Weights of a small GPT-style language model, trained from scratch on English Wikipedia.
Size: 15 layers, width 192, MLP 384 ReGLU, vocabulary 1537.
Architecture: LayerNorm before each block, learned positions, no biases in attention or MLP, tied embeddings.
Training: 443M tokens, 9032 steps.
MLP neurons of a small language model. Each row is named by its layer, matrix (gate and up: input weights; down: output weights) and neuron, and shows model dimensions 0-191. Each number is 500 + 40 x the weight over its row's rms, rounded and kept within 0 to 999. Numbers have three digits each. A neuron's up and down rows have the sign that makes its largest values positive.
After each neuron's rows, "fires before" lists the tokens most often just after its 100 highest values on Wikipedia text that the model never trained on.

L3.gate103:459448538501477540513522533483515489474543467491504495611514486496570547642456495518439474491497611461473503507504543528527470529547488529517532499451475486546513490495493477498447547501558464491496456463485467505485515455595461478453537545516451460423442471524528491501502436421543486443499470462472478513519484463512506544549490513488513466421508518491493476501560468497533469515507476498539491544472537493530391494568461565578455495490506472453491470540491561443586460541467489441535491506505482460457462599588539408502505566544524512514457479463555525527473473562518454460
L3.up103:468454490503493513483506529458542494499522419557426571488567466548565495555438508468456478460467631475466484480462542483482500545566515525436519474451493466422431453506547517536495491437529467438496455511540492502504534498518506564442506535488508435425525478543533475496518464481514483443513509426420530510495478517519451541484547512463467506490507466482506492423583518450475466549457481493568476519468532540420474477508484554535498499541570471448507471555488563441595495542444526542554495442506537495432495494510607450455522499522522559501512484502578551514488458526505499508
L3.down103:483565464476529543557503525522438474456532543486476505561537467451557521550492514523473415555538546466502537512479502472492535597582444492501553519442503498524499502523549531476498463495560472481470537460540550417450506506560535496511488472568584457472528440517478504445427446508488433467536552490436497426562509522518472468598550437488513461507457527501518497490555516541478446503418437570485489489450528510517430419482480530507459542534509474495463485593514515499537526468433521501452518517474501490436482451520479537552552473574463481441483477439546541527429531495505482519
fires before: "ice", "am", "oin", "ust", "af", "ob"

L9.gate303:549436528452462513502505530472521460453555452496519465414472512457529526571530459487518527526577511497476489474511512497505498541477463571492442461483491551454498558535528485524413427559514565553483524410507436483405526540471478461491509565455574454530422494476583463520518484494511525469530527429428513514472482456549580524456522576535517504537500544501479457432430493463516474504571490529500508522505571530454486479502469467453503445537533529524512461493504506398529517482505504515463476535466418530452557461492462609500520468513543571483520555480480505500522501436526510552
L9.up303:504519501493450463501541524507479517494510552500543525415479515534486460427584526520476480566556449469455570546573494419506465454520467484476498434494560476505568465460472561485436545501512537507528492558515478417495500478505429469491464612539550527480510468468492463459577556468513504535545518484483528509554475496512474525524494484511465495517515543523508474425491448493525558498567492428562428519487419479494443522479596472491452568500474468515459510590476491484508472539457561540499546555470498553515492536506545529450460460502480470551517497527407391447527524477542486476
L9.down303:541520537451469418567478576488466568553476492497461470513435471487468494524531527427444516521445627507496450512517543454511473527475435531438538462469527536540498468490535475486503476509576472454495464472537472539520540495495547472511423512503483499541484518520484497450609460526478530506507571506495537422401463504452475440493508557487482495430525574551456555556504453461523472476494452464542456504434537517514469470564529509472503453475499559490469605580493521506496451452474470521599513536487467507476550490444535536541545475471517526519511507439489539473531522574480472526
fires before: "er", "re", "ral", "ar", "r"

L8.gate351:524487517503464495559495551501588468432516522444505405465490549487459464480480539499484559478464507488520417502511618459506513497524554529443480500463545502472510498497445410570472467530483489456475452500456501465556481472511482425479483533437499484504515477521460467481558465566490570440561507472537519466544542433523489568501475531483506457423453513469497540579537557464481503481593581531528507519534488474507520517564546520513538571529485528563553493483461496589508520477507425519550482482488519562474447469564542496520494412497451558495488560408503461511515457466490495506
L8.up351:474498516590457468485547513561470476468467457471451427518537507489491459552533530566531492505461448511545513438451501506468477508474475536551551463545484468466573545532510496508533527488514478483466518543395529428503556465562491520438414483532522518436440528445491492519524435519538536502498530480502481523554453481516521535495466529539503555505516438464514524445411525553490517537524474532473490441441539527525451531573541480494434554548515528549531481472454523502443457502492563434619503510433507526510593506525489443448412508508562566542493512477420479524476476496512473553
L8.down351:448483501473552463534422453510538486500439517469589487474500467508525423492576481559477495478496481463522455526536547540479438444454479538529554495510529505514565500549545466515511429511531487567487499508519444494535509466471478468480467606483529531452512489533480475524528475618465511445437513469494452533444503472511529547459494481445513472451461459523483445446469582501482523484429490487524471532504554553524546462510572472455552470512572462439480493487540452523475495546568509504504516487535474463505522393545569469546527486413478463501521594503531556527529482529545462598
fires before: "ice", "ion", "ions", "ed", "e", "ices"

L3.gate359:441481616517444447457496533545486468448496400478467459519521467427465518535507508511504530443526516468529496546541459483572491530529455514518465488469517482590504463516507524512534572495506522468435482526466473563512510546521434464539466531450432498535504483545519524522546575535537538467501529483453492474444458501492485473434435507496547556475524499480450486505462522529524467478471502526544524447559528505452489467483534519494495445512536514504450496533499498502416527427459536540548469502464437490418481497437543526511448502541444550542618432458453592512494524593411528516
L3.up359:504509531508500498518453463476505548477469518509515528492469553495493569488516463510484510457569518489417463505554402540508420505508515596458546463532469540513408503500415446500451478520540432444507451434503490425518448555541454441502521511564475523463532511467506448483472484498476548512580557490515558448496503552538478531526463494590511406548461448528536549457497510453450488486521515517521532458486524587459524467526520523494574483495498481528464511463532495506602488446497523488545575520510460536543532459447597545487450524465538506509526506582454521521508536440443465513
L3.down359:514477534501510491526480474552521461490458471625426489480490509531445588523541533531452519497460522422521470488536470414479453546558440570478503492483540515466418452508482603508519456514521515490499487475466491520480385449491504405522412508525473464529490501498462501509552498496505577598534550474454600470470491506553556490546529558514518429561548493458455556537501526494450505450542491548501528487455524504450506463447508474454507472523497512493543475536535474469476566499492505560517549516469455500456478477488580491513485465506481551507588526476490465541550466539454481449
fires before: "er", "ral", "re", "ury", "ial", "ially"

L7.gate304:466530485495467572515443499538475493560431471496473473525467486546572516529491509535541519496513495589499477484494508501477477513580480452496468522485588447576494517509536477519481522445480485481483519548506493467477482475460470509498458490394439489558574492479524430410524530530482458484527471535572522530426418564479505480462479438495500502582415481462512482492551534505419486598486524523457579555513497512477478529537419503495583447507483602514626519476480504496504478550486482479564511526496505434496446466520525567481515489476507441546447533477475554467458525497486511480
L7.up304:499522490497485471548484485562506462560579444533544544551460451509432477444488513486570517475538547600502534478526560456509442473518490563478589506437484490465454496413466479525541532508520517528522508494436492534450501496496549556504541537512540594531476470467518506472542419437449512473547462490493479443542477513488463503442430516441537495552519486553431512509461489514468477479525487472545495518533490581503503519538458457481471504542563412562546544480538437466520471442445462559478480552482460498531532484481472555477474446510472554550551527445515566402544490548482496446
L7.down304:453482443510496601494496551475441440515475524429471499475493467584510490513495510452438460544502555484539461509504490512500455455455500508557489566515492504527442407509523464504520499474469461486409549550517517420415512531502477396574487587500491507540574512523452488548443475512519464494458524488509476519524532538479528554500528476481500496481443527438530525483496525478504480466442566466559553488484529467562479514517490525577487543414466558538498453506431556509479569519496555480543578462522541466566537493516496444550516447530552484434535547441428508525507522534461461544
fires before: "8", "6", "3", "7", "9"

L6.gate312:539514513557505521563527478468503448481482494525516513515597560560456534521496467533443412485504496420571477450529578514520540524575478435574586451460462482451451512482475522468439528517482524444483516433388488543521536470490493544459480472494520473529496490507459468517494484461598507513466563496470469452601459558541466491508526536506524494447460496539518494486491536540577494557498449493548513538562572535486439510504455452506478579517512454495486546530504471487484502536438479468474519523520507439496456476528469517504470510489431568577485493447456541549490417437484513457
L6.up312:454474585511498554487559475520456555516544463589520472404454526509473486528486481515554491454547466511492486470516500432484447484494551521513485505469476535488489531453512480495573518456538462525521427534437487537537459522387492432409480464461503552567465524481524511515524577536429567480439506490493473557573528443473429509420524499486534537411462514549461454533495479541480548554505498500498585470511522527443520572484522488526540560513499516521434476489517516539528424473483604485505458497545450526466454504508460499450455538517525482550484447497497480417511461546493487520
L6.down312:420519494485517461536532473533535508547503449501459492510509497466410440529463495463510507453439525515560527462476475524523486529552462527518558509555502488541449497528530575476457514560513445460488461512509427476567458513508489521516480479529407431549464479440502514531497478435550490465501562472479499485491495595508493531578466452503464426544469584484451505479480506467543580502489443580456514642481594509461478552505441470496541520473475512457496542473515464457538513456474481464470524477491536550516576505525546562534496527480460563454543448441508538557523433507470535528
fires before: "-", "\n", "|", "L"

L3.gate150:475438478511506503523423474471545492490423422507522565532454549471485536465455503569543441548522557450493508569559482482525461554553475482484541469483475502524442549465518565490560531473479520503476566490499497494512486552475493430507501468518471492502489556483509469450534510569477578470494460583512492543494496555500498515571519578394502475521476524497443495468480464615457515521503468574459508476577490567560507538503605449528500472533549448480454532467496486443436461493459482421488474562432515461454463526553479485501483440428553471465492468467493507487529465450512494504
L3.up150:453531513548554513597448480568539519558494475449531495558489528416461525513443528557531428467556514520509474589453490525542475537514487472434410502504473468514521594468520503411610545470494467518509480534526524446526509559541468446548359507516424471487455509548467498482500528516467518515519514476469453543504471524498532486463550515412533469529500535491466461476484504499488519472531455554493463503559482559516477471525482493461508550425526549488388555552479527448471535501499481471491486553468459436439488531504481516509540493473520432494509481483516471411500496484506549499
L3.down150:529541514452506494508460505482495532469517463536476478535473548490497506490507503443550467554488514540522463625504443554485459494529501483516474475470498499512514514551554511513519523471582486440539489530595515480546407497518499484495514469545553426424519386522453443575390514461482536490548512535511493501486512538465447526465495396533510482479512548589455439518498524487524422524522485411546468462490465472545502486445458575474592529504499545522472489576484528491562536535503484458505496485516432487534464517512516516546541524408465458494438501568536440510532482491528446474
fires before: " |", "\n", "P", "i", "a"

L12.gate62:551433547424494517527501465553409491489506502484486420481496578482513541485536484496528500517482515507478462480442504447421487562585511587540584531539527451490448496520482469444478530453514589433555454523462421580436491513545367501554490523507489592502521476515476460567528507524478538532600517561492507511486502520528551479457533509497454494474487485505485517434487531492533570455542508499572569446523468523505499467490528458489482486515484499460497501476489533420582491456476498539485495488517435496471504449460529560481544486531459568503505474477487486506463449526526428467
L12.up62:533503487513427486534434561535449508478508481454496481523503443531507500480535483474438478542495494505555489458486553491487496541530489495485451510521550504505459412551477479513517517515490449537522493478512457559450502520529379475521509540514596490482580466486526442441540532469448583534479520465468494478520472526536526530543546574522569466505610503509492448420467424509442486487585470529547454426504464425541514543475566504441507449515455509471467506535527541476469455456518495510502582556475573543487514450493462513481503509625516537445462480488483531450533519588485515507
L12.down62:444479509482465531470452563527450498499500437498508535543464521497470513473522485564335538500480539503476508555572505460457531495530514578490504492444511429509503564516473548508459454468545499559500508444512553484512493443516493477543452469579447479521508524547455506529477528546523458528542488407491507427560475525459503498524479554480391502461527522559453553505468579519508424543535499486558410460442419448481449470513490487541527508454511491424488509541457514426553505506566498511560511496470510510467484574418533478487531532546529513489516525544462525527528515549528522491
fires before: "er", "re", "ral", "ury", "p", "port"

L9.gate7:551509465518549483467505516509483520561527548583502534620457584480478516452482493525512535568443452538496451512492448541451408493407464434495462484490528506553515512556490496532487510498551491528547501481522439554503493481458490488429497509473429394558478519488494524524459453552432464515473515479485574450486541556590532505522443491575515481459436520550496476487505588518505488539504486443498489470507431504478531484498433447426508545533465506520468505534558506524466484461478516526523518482549578565496473473463525480435474486543496503487473518589478524467478412513586490506
L9.up7:485503490532549477457495493449424450497479521497472512593474439549506422460537579575515478519509532523513555475609509565512509385556557520556518490460468495464525415516555475529464557481489426508498518538474557530489513505485509521533450548545512501520459466499499464511548480526513474497578451558555478508486552485461499410540515501506479462545520467513506571476598484473501493467423533443452480401549550479461517480573536457497493493598517546501466487473512518550559534494501458474505490474570449500496520470498522472491513558437495488473494559475485439486454498468463433467
L9.down7:519534475496466513483487514600520436459486497488496458481487530534435416472500452451488464576505430426406505562529464529520497490454522521451503496550537519574547539556558596501461495516508470492472463493452454479403559479467528552520503449483523452584550549464477446486557465507556452489527498474511510523534474522495522443478537449480505544576511561544492498514490546469457500560513509504519429539472532527509470420494479529495481519480514513528440447598548529532387446471534479518462533576559506458533501452484451465518517550498519478534519536529537490452503444445545478519
fires before: ".", ",", " and", "\n", " in"

L3.gate20:403503483490451451492530456502522549531527494491547508509542495534520494436449506513487501496556526499561596559515554467465528545547524443574463524511494442501514516510487523490486451503437489519546508484496502482521467488496485530401530416530556466459533515432479509511489510517536434408517455526486411488456482540501520484461444538481440510503497470540492490445512615502516519544584500382443532560551494515561544553538512468495505529432485541519479483530499504580485549510559581515471505527519461552487486465541525474479515508445454571536479456514477436532489483503443492386
L3.up20:468461506526476508513515513555540493539481478461498491479509472522513513510489512495534505501611488493574552518449568494500615533556515461542479449442451437455540446486570476505542456489475516500525502525505470510513498495493465466452560474517553461504540540468467531464563480532509455402498440577499439536479474489565513538403453509446417505540488527569498517490484538486531425457520448516430552485606475624458506507505523515415507510409520461479442526499497501536536505463515485497481544539490481551483469542504501489499486431508562547432496510465506448439444474531471475458
L3.down20:480506454540542468496491487459480446525499504563521480493496516494462480473498516490565487500511478571437539510452515515443435503517549443511509506464468528517466525526441525408513441500498472574495503543498552508531505462556538483507493503477508530460518517470506539592409582502455500523485479504559535533444517553548505505445492548479418502480513487558498507457412419539477430436486521510473479507568488523541469486396457550493591616531510585523488462480479532569498516457513588444537506472451495436523495434495593559549489495476481475510489522464560518447476541492440473515
fires before: " |", " (", "\n"

L12.gate3:459471499455455493455510529515514480456554498516504522448479560543555536434568498521454424482545458538505465422508489508511539585427465502540487476489528611508463494483471529442529489488468534569532541476506506490459458528429437511534458539532463544450550506529500476527528501466478542531456489600461532410455483477554534493479585485576570478495427520474516551526473426474487513399510481484489471518519504525444497485463451462508537502538457540482545475485508443538498528484472488547501496572557462519487547479475470538518539419524545468559545517586498574474485481451417479509
L12.up3:507527537529446487474507504494521545510513512479472466527463442490463572487608558457504489503484573451437491495479517497473355502512434534499508579502526530534486441574451446510483542508495561487501497431497384440470532512507409488510500533519522444484489533524486442495496480537479504541555484460485519473472505512505494521482522490480575448522523532517547530533543493527523558484524521526552429454598531528515435417460510448493577462508524549461453540532536458486532491507486565474568497490457454502531516447506505506493496411470507538394499517489519479552515562512542462586
L12.down3:542495494454512442492448535454448528510535411478515483525504467517483538487547554514506512474507492418521489486445548472463510539561585572581590474512554447540465492528506563490487501495520497444522491458485530535514515452496507647522520460459444555539440467469458474504553478536501436492515544475414607485506581493530516474508490436469518480525528496503522459538494469487549528482432467506555540473432460493499462438503460493506546457493441517493478550496478537547481503444505518528462478574513441461530528491453469532462427472497568574555536510470518465501528527534477549410
fires before: "ral", "ence", "er", "re", "ine"

L12.gate12:461531508499519463583449520490465518483462481492503472563440585564457451547496463525478501431453483489552457468446433468621507512548500480461528555472496537525476530602494529526456545515510484524611529569527410506500549462498467558463435454487471479483452491479500539407493532496473512476467512448530458476472542551476509548481452481517509526541553441493581472492492534539566555512504496519510511471499583416543532526527530443486518479480565498506507464468523480508539460527500560494543507459530474447456474509569552490473454465465567550432465496444472475519552495544473489549
L12.up12:507453497534477496538492496546416517452461553429466541517498444575478487507479516452415500466548466486496525479535495494535508490486565440496487501478465528486491528550523549522474497478534528472565541461524441547514537469518449494411464410494471476535473527579464520473528506521516550516480457563535504570528515479408483592426446486542500461498520456503512535461512513481511511449485454511451458547487436493596509550536521473501465540567557462546465435432471537462569461510489501482585557510472491485515487462543455488561480497461473511570472503599518482570559553509527583533
L12.down12:521517456460529438545453459526470483503483496393505527508444456501516487530527533484391408443487512528472619439451529507462528472494455539569511568565483498534493496503544514427505435462522485528502456437553482474544506538483466488484535513423519471522469539439537502503491465521540606456403488515592467558474562451454565470525499474525521511490464561469528471481494521504500508527497535508535479579477476489538510564442427518517486512470540550498502550461550526486498549466452468480500498541497453510434538570526505545507531463442493556546521471480516488451561568510540463497
fires before: "ive", "ions", "ion", "iv", "ors", "ed"

L3.gate109:518446463465528495498452457478567566471543516461480441558505538458533451532508480462503492486544475480549536524601533490505566509560488518490491597482525515458488488582565539421516572553464489493493523515558445480507507529467524480532456471526456489571498516463491478530527521514453495522496501442482481571517534594446458560542571469424440532503478456442524456558525533520485513505497471544518482522503396529503505522500505466503510478478525513491522568516631444462504467491429502489482494531441503491495501504514543422432483469514566528556508452481476504534486382485509479411
L3.up109:518467494479509483474508488479498519491517491520535421424483480395475495472564455492500555521501511516459504525576485504485543524533510532437475608501522509456519563520629490412527531515488458471542504527462559483429514518460530486484427401493407515571461562534501498533539487504508512535553543460526482502564514518451559511565549453487475497521489481508507532567556486491467468487559452511531443486507447506442507470487557458539573475494507479490441510480484520522478482470534514520476564592489458471530506543544555460427465482514557473555525400489479457519497436510423462470
L3.down109:470536502490524553448499485496516507507530385453514519452491468579489502497514428461542522477470441540496533515439559549498488479527460513518504518489387491488561510481535501474500509510464500486487504520499523493591455523489511486508538512475560569533556463532458497513442465489496560558513527517555420554510513560456524530483507482651462442464514510622476488471458520524462530484430472565443526482472423534528454556563454457419526446514481555508444520437551556514499525516527464518450473413535484528461538486522508511499465518481493528508551445492480482508475494406506504550
fires before: "-", "\n", "|", "b"

L12.gate240:503507516436462456508483492499537444470527530631564494553559448546486493467467554470487460440547471549440491497465554487529554459592470420556539476566527489456448475535504492491482567526505504484496483497464549516532481461514495477480527542643504526485565477478472463566432469506448477474577512438489496541541510503528462415519540492501486465481506460464485509531536452468466474481539480535464482519511493523540458503479508446518464495573434549523450604525471462513492447582404525496488487530522515508535518489481479446483499451598449539504468484462511572508502487452523493462
L12.up240:503509508545461459492523533527534488443505510452503505476557538570451508476492495509511450452506550467533512492460480512559487485455500485417530463492510509528509519540545453537540557544605462520532446552431538462481468447528619525503473450538563440484510497496542479549424442454458526474528538443503449487552396539486570468476490526604512457517510484516501408550451438495440498493474440563497476526524453506498445555554490447495509457532502517516420509513551502567534524536490474487535442541467473473444513547482525515489554420499515581482533487467516520540565462453541504485
L12.down240:446502548449528511498498496636555489420556505448431481462477509559499463491496466473594524419516518528458556566521526542544500510561556440495517454448485498480467491549554522468498587444518454447456522502474484555456530541465496493534534499461510515436452531425489371534492530491542544464535524600515462428501495519485489499549500547440476484501490490482426526525562527489560517560519508596513501562536529473526472473480464464465508455584495471494458438477465533461553465517509473489502460511544508496461486492471483533536472456491466492484482464526519475491507533499449534590
fires before: "-", "\n"

L12.gate323:517522469450460537513498508493445452479480497461527501572473542472438473532552509457498499497462500430484526501449523500472489567504512562445463495538487511453457474491498417464477510466511468500621435423533435564517481493508524542463534497489483496484484540552467543490527531502527500502503442473475457539443459508509578504505508500458554578507486526522519458448460524489519465468472511547489483420538523460535542553489437609571553546401400498512555541447507491546535455539554498527544556464544505496494519474549510503437529632502508468508495480548516556455574472436463493478
L12.up323:384554400492539511473507515485469571514495522583538517470506522508476488478494465511465494530505469393457552514534506602501470549502512451526483512511528446480444374515526439483449497450518491569442474508516509539483487511493508510479564479495454443516528490451580532485525512499507538440508510474530544476543480531513504430426512438472445457549463525496538490518526499514489512473466511461489531519569575508467435450466471573445515511557603477533506501506523485508432512496542569501468517486566514512490536471584562443490489557438471477544440439489455450549543467495475491513
L12.down323:562529516512508504491535537505514474519503529423511475486525504556482468469491499519703484442535522543489524560522493424487499527473528520493590471542507538535500441515540480516478442429500510506522503505488526475427485503524457531489476464493460556454444502460447438469557510548490486484543462514486441522458475542468509437558424524536479465492519547522484512450467589425490559498559460564484546534417434525526538496463486575548526470482462519600502479495553514499470452423479501489488478480570508455524483507450472514539422486496491510475582520496518531438509517507527451460
fires before: ".", ",", " was", " of", " in", " and"

L3.gate258:465559514495429509594534485475476434516445521440492553433545456504555522507461547506534538493524506447511476530526503505472520527420550507497580546476556439501517459507539521471531424501517502500504490437527490554591496522518399452472485417476468493590523466518589463451595493458519546453501519513511496557465468505477489538486502438523479489480459466517437495529444496471480550516520555502589533500432476476491503461586439509483490550535466510508471525456426452520530513448509596511491468475439504521463573471464445480551490434561499541452489514523520509478495494457454534547
L3.up258:495533424504512416514487538473487496494550428527571503503526476471423392438469496515571549475385553448492485573483519449519492467438471498483539553473549394500423484539487474483491512539509532505505495477476549504492461464452463506517478499464542547510497466532501413398497481518493535476455500547489480538447530518437523488495547456551491504414552577468534528499501512564512552404475486519466544455473504479395531530542519464488443525520531525535470528497482473539585520536478480478566546520490508553447513481441549509527478464497529580486497473518526515473512541477543531528
L3.down258:462497452451432466549422548460467517510460483565455512525489503514519386500522481499482501432469574397455593460507470533477481525506491477518485483463479407514505507491533519538513527515493490447546472477550495480586485482461502458508465501440480529566467440548532498458552492474510528462432527537489501498511435535404516575568547452583534542532472577527530488524477509480480486438497592547418492542491541521495469496547546433488454538525463435505496536487534546486501522521454519507560476467517489512479512564510489506606474466520479499534488548491473563477487555484533476582
fires before: "ion", "r", "ed", "ric", "ions"

L4.gate27:502467536486511428489511432416513547493533514528503475516460489524537455464498521533526444553472525598545492427469604485609539497484457490482492519556542476514537532527500487507454461441562505480472501449513538516486529454512458459490450571495471530421455484540481460604463464460453543545478507484513471535486473512461477546509570475515566500533493537469540515529404502466559484466546445481496532462445542456464490572531518499542501439423574483499465427468471490439488477505512549526491531551432533548480474445524489519488492548569467542567477451530491543565512492535544476440
L4.up27:513437479483488461504476477461523525501473481548569463472467455517523492461512540458527477534578471519518486384494554511523440500467523545524520546500477444518520494496427499509487451473580407509444556547467520540422583478539468503525434503554468570469483480549486516529425498474483545567543523514508488457521512535475438529528493481478484492449469559474536513445521514510498517459497461496493518542490493493478573620576524525474554470469569484480489478409433506444457530468470547537526526576495483524402602501495549490540467528467407513508436513527495511553480457533514518526
L4.down27:478521473502516511497507518461525425414513550468485450511406472492535541452506460517442526516491496559559560544527460559522528482453461456492549476517400504521516475480562415503501500522504562557511496494494479520532473494477538489489588515514536447497491413553520450496498471489539550475520450460465574423556534515491511491420472414477511536501467580509600493451552442475503480523454508507541475458576511473536489528488490513518504492509513499404475520488561492536500560399468571427560534446514552477516550562514493450478533501574499468476485447482499448573534535480507497506
fires before: "ch", "ce", "ced", "ed", "ion"

L6.gate285:502504577466537423573495528485499426551465601511518428461566456510490414545448492489534489469484512549533551487507500478509512510478489435533507531487566426453528542482424503513481594492571426552548493420480484495494526561556430479522466410480502537516431542475509483493568514504507511468475494529502477469462518465444495528493511484585486478545491485477583528458436471511470469496484488508462515470504543522522561582512489518490494543470466449510484531452462474475582453462480522532515430537524481559515440485480551505508524493471570533481565455495509512568570431521480429525
L6.up285:532532504477437491507514535491494482503520523479498534499478505434420530496482441492523506403480533471473437510458519464516483493428549505480575551495511431504495521553531518504477456497511530413450546547484421613496505496448520467494480484554469527480464523491502541410562456574401470492542436459463563481538528460519483570487541490501429525471525462491438507484537497504470446423524593516502492424494449533485510518493575446511530539523568517519528525530556551571543575509439530505546513442464574517515514510546451497537524468536547587473452451497500467521510461512489514535
L6.down285:505457381502452434435433463428453511409505596466521463445503449463532492515572481542560543497537520436485554523487491487512530480467551460516530483477503491493500473517513535498495548521487556471555468625463462472519550536533475479469497501489539507463501474474469423501509472496432571430523536513489501508529541460565550492492457475490491466486486470520596438436500505530537482560459553542543548548459551541515609460510507475533438558470531473508477488506471521575515494506477453501488483481465472504531443544606458497481541419511537460471526513502536505512526505471526487567
fires before: "ed", "ion", "ions", "ric", "r", " by"

L12.gate163:581451498437511564549482475453496480520579472484570483532503540488560475506516545500481478518441484464445462523527454513467444485502508489509457565454565499549563438490523526551491533449492526529513468506474579500439477425500497503526568502515557567493549476544490472481471499484473475472537493516485462547505503393466542571475492550464438471440527465556513538520477559450452507443620425447551467514499476526484517507487490484491553447500582523513546537554424498504492501528478473536449463489561554515483475404473551466504560427541516485522467543480542537459492462513431523446
L12.up163:529510479469489513426509508476551483496474437552531481506532587469586459531566528515509475516512486441436473494503487547498543470518463470507480553468495497442512454536539508466488490539538547454496438515437584581544505408534629447512475518485518494479489518600462498476476456449477463524453525535476431502568485408535442536501496508540557464463552541493459453455523566477525484494503438437556505494529439539511461518461490494525465513546484534540510495535501508466478471481503522485548571547504538420503501466544493444594520470477513456459514565505537471460463577497443493427
L12.down163:441493465475506524488549535540470517508507469526467448541517479476532598517470502496409530560553547432529520557514483487522538569478487513501485404560473487488558533505521521477443505546469541493452514437538536483453517514564521501499563556470452485549466488544512481503497475452490468465468547450495613455527521411454468519470470467540539464405444561466507514472558514523597477503550461548504563479454484506528540510441504504535492539527536526440535430460503476497482509482472497519527508484438500560495514567509544477499527428605539495407517473455520477505464476471504451406
fires before: "ust", "t", "ourn", "oin", "ud", "ur"

L3.gate175:478476526539422523524508476564483523482554554524566537492506547464493502533547496546551504465527557572500529487466461470517486499500539498485516507470509476459495508546520522585507488461512403497445425471474508496488503526435494508474497484492450573480535513510517555476483551483480482489492510417491442493532485526495474507529537473458463537437543496429502530529537466494541417516446413484520452514505413474508456490437565447521524492490545425494493551492453428580471494511424550442497524518549580528542489484467516519496479434541561560618529462412404508523412507487502457468
L3.up175:482537525511383522490527467495526493490516514544551578468568499493496520461514504510496546468510519549431445478519470477524550504519520495431509481462534530420531490484519543512505499543481495469460444521482513481481506548527491496499462490537441523486476527493547517453490477494544499561505561473517463480526499481507478482563575511556417496460541449426504567564515449459584513517478453489506452473480437476582498508479481472562539405525490463455535533486434443577499547494471561415493497488488555481478542420593470485563470426555578535574523445460454458505453522487410465518
L3.down175:530530530444494542512476575579541538516498440439491482598493515480496513523513443536485497410509405501481528486426524533520492502535521496529537477489484560490448483517514467500484515516548501472445513590470451495568462582519477458496509474528509533502546530562437477614433515481495570470526434497509478495449503525474478523466505444521496491528460482518397511490503522549450462465517480545454489615471473533506494469532458518422467492549513436486389480543520564531495479482478522499456492436535504496476571569477484556538561598512476511482536480471462557519483458449492472519
fires before: "|", "|---|---|---|---", "\n", "|---|---"

L10.gate271:481438541490475530544523459532477414474496527469557527510529483512527466510518525507462442512478547540544485452482467506557520389562453456541487496453452507508540472514479531494482453450437510508478504497442496523494491519469510486533498469527442543483458545538525461448440498499526445522552545500529433550460486498444445453562478481490613532526527535439538513511448485412513504525525509588512517506599535545441515520508523485467507537502494447480530549501520428491470426433548519489547601503499550439489503538559517469466464490419433501584609486496521513454495519558439535504
L10.up271:473581490460409566546537462518510467488546487473540517460503550520496510525471537540573512490523485531506484432475515540474464433443543546501521485485507480527541490527531468492508488449509492493479530505449518507533504489575563462536454565449472526510462551507532492473477409533498512567487512432425461510467485512516494515433474542396492387551522474528472430535459473542406482578518519525547547562518518516495534488485459529502562491463458535539515522575530423476501508472433537500503516510468491537470562477501515407379439584541500516512444498496491501487551460503545514440
L10.down271:455505537414593513518509495481583551528503525429529483449491474514526501481536471565625489464567488444491488514548450508507505470515513502604463493531543485451479419532529533550503467493488486547462465466486436452504482574531470531517544486436505420450512517431524454541481492481489498513519499521463513459589528520453475515507485590472513516496473512481563504438498514555435449505600457440492540484454551539503547514426471491502491529439523517482528514501470513427511554521529481511532457531474498517510520523612443420516472468489543464448510543529454429511483512565510455495
fires before: " |", "6", "3", "8", "00", "4"

L12.gate195:495512489542501571491473496459438453482490513496487466504509537515424537516536513507543517513496536514458430461485485470550469555521540519456524565519516466518501466508437520595487518452470561447465531506461505486469472519490480504501476529390480549402524467481576468481477457524483503475519485478409517484588446503519552521523529543512578525526537526521551469519503512479474500509551504448545473513535522486529539527563540536523548472405516567477525525472532502469501563489545495501568581425461461426487459481481471416448495457537491588461529517446459482351506456562457512497
L12.up195:449579534422417479564502525523520451563519473495525496543570486493510490518501506515508504413469601520547472476474527500533511554527480578493519503491511503550459503489515458413554485421419464511527507471466532569505485560439502491560504511423447500455468512468460521509529530480493479439480473487530455513542435563483494484416459485524529527466520462535449493500460530496458478484519535500582503490518460516469558570594530508542540431508464522482537399548570454498551506488530435482519503507474557488593535453527562455531483462492535520497472471475443482481524524559444434485
L12.down195:496513522525480529512427519546467554515520500477519500419429490506467501438451505478410496525537488502473479456492431466568483531464597466433462523527520469480544426486436517599493553518486450531510504532513469481497477524483444523505552437459463484483536460472542483544518531476511463511501524546464471440522518501518467473469614483513525444446521584575573461450592525534460536427499591477513535508461556485466495536507523487433493489449504533524469522509495516510409569534557513553562527508480478495480521511470507493597547527532519499471495514439537441502476477487517409562
fires before: "6", "8", "3", "0", "1"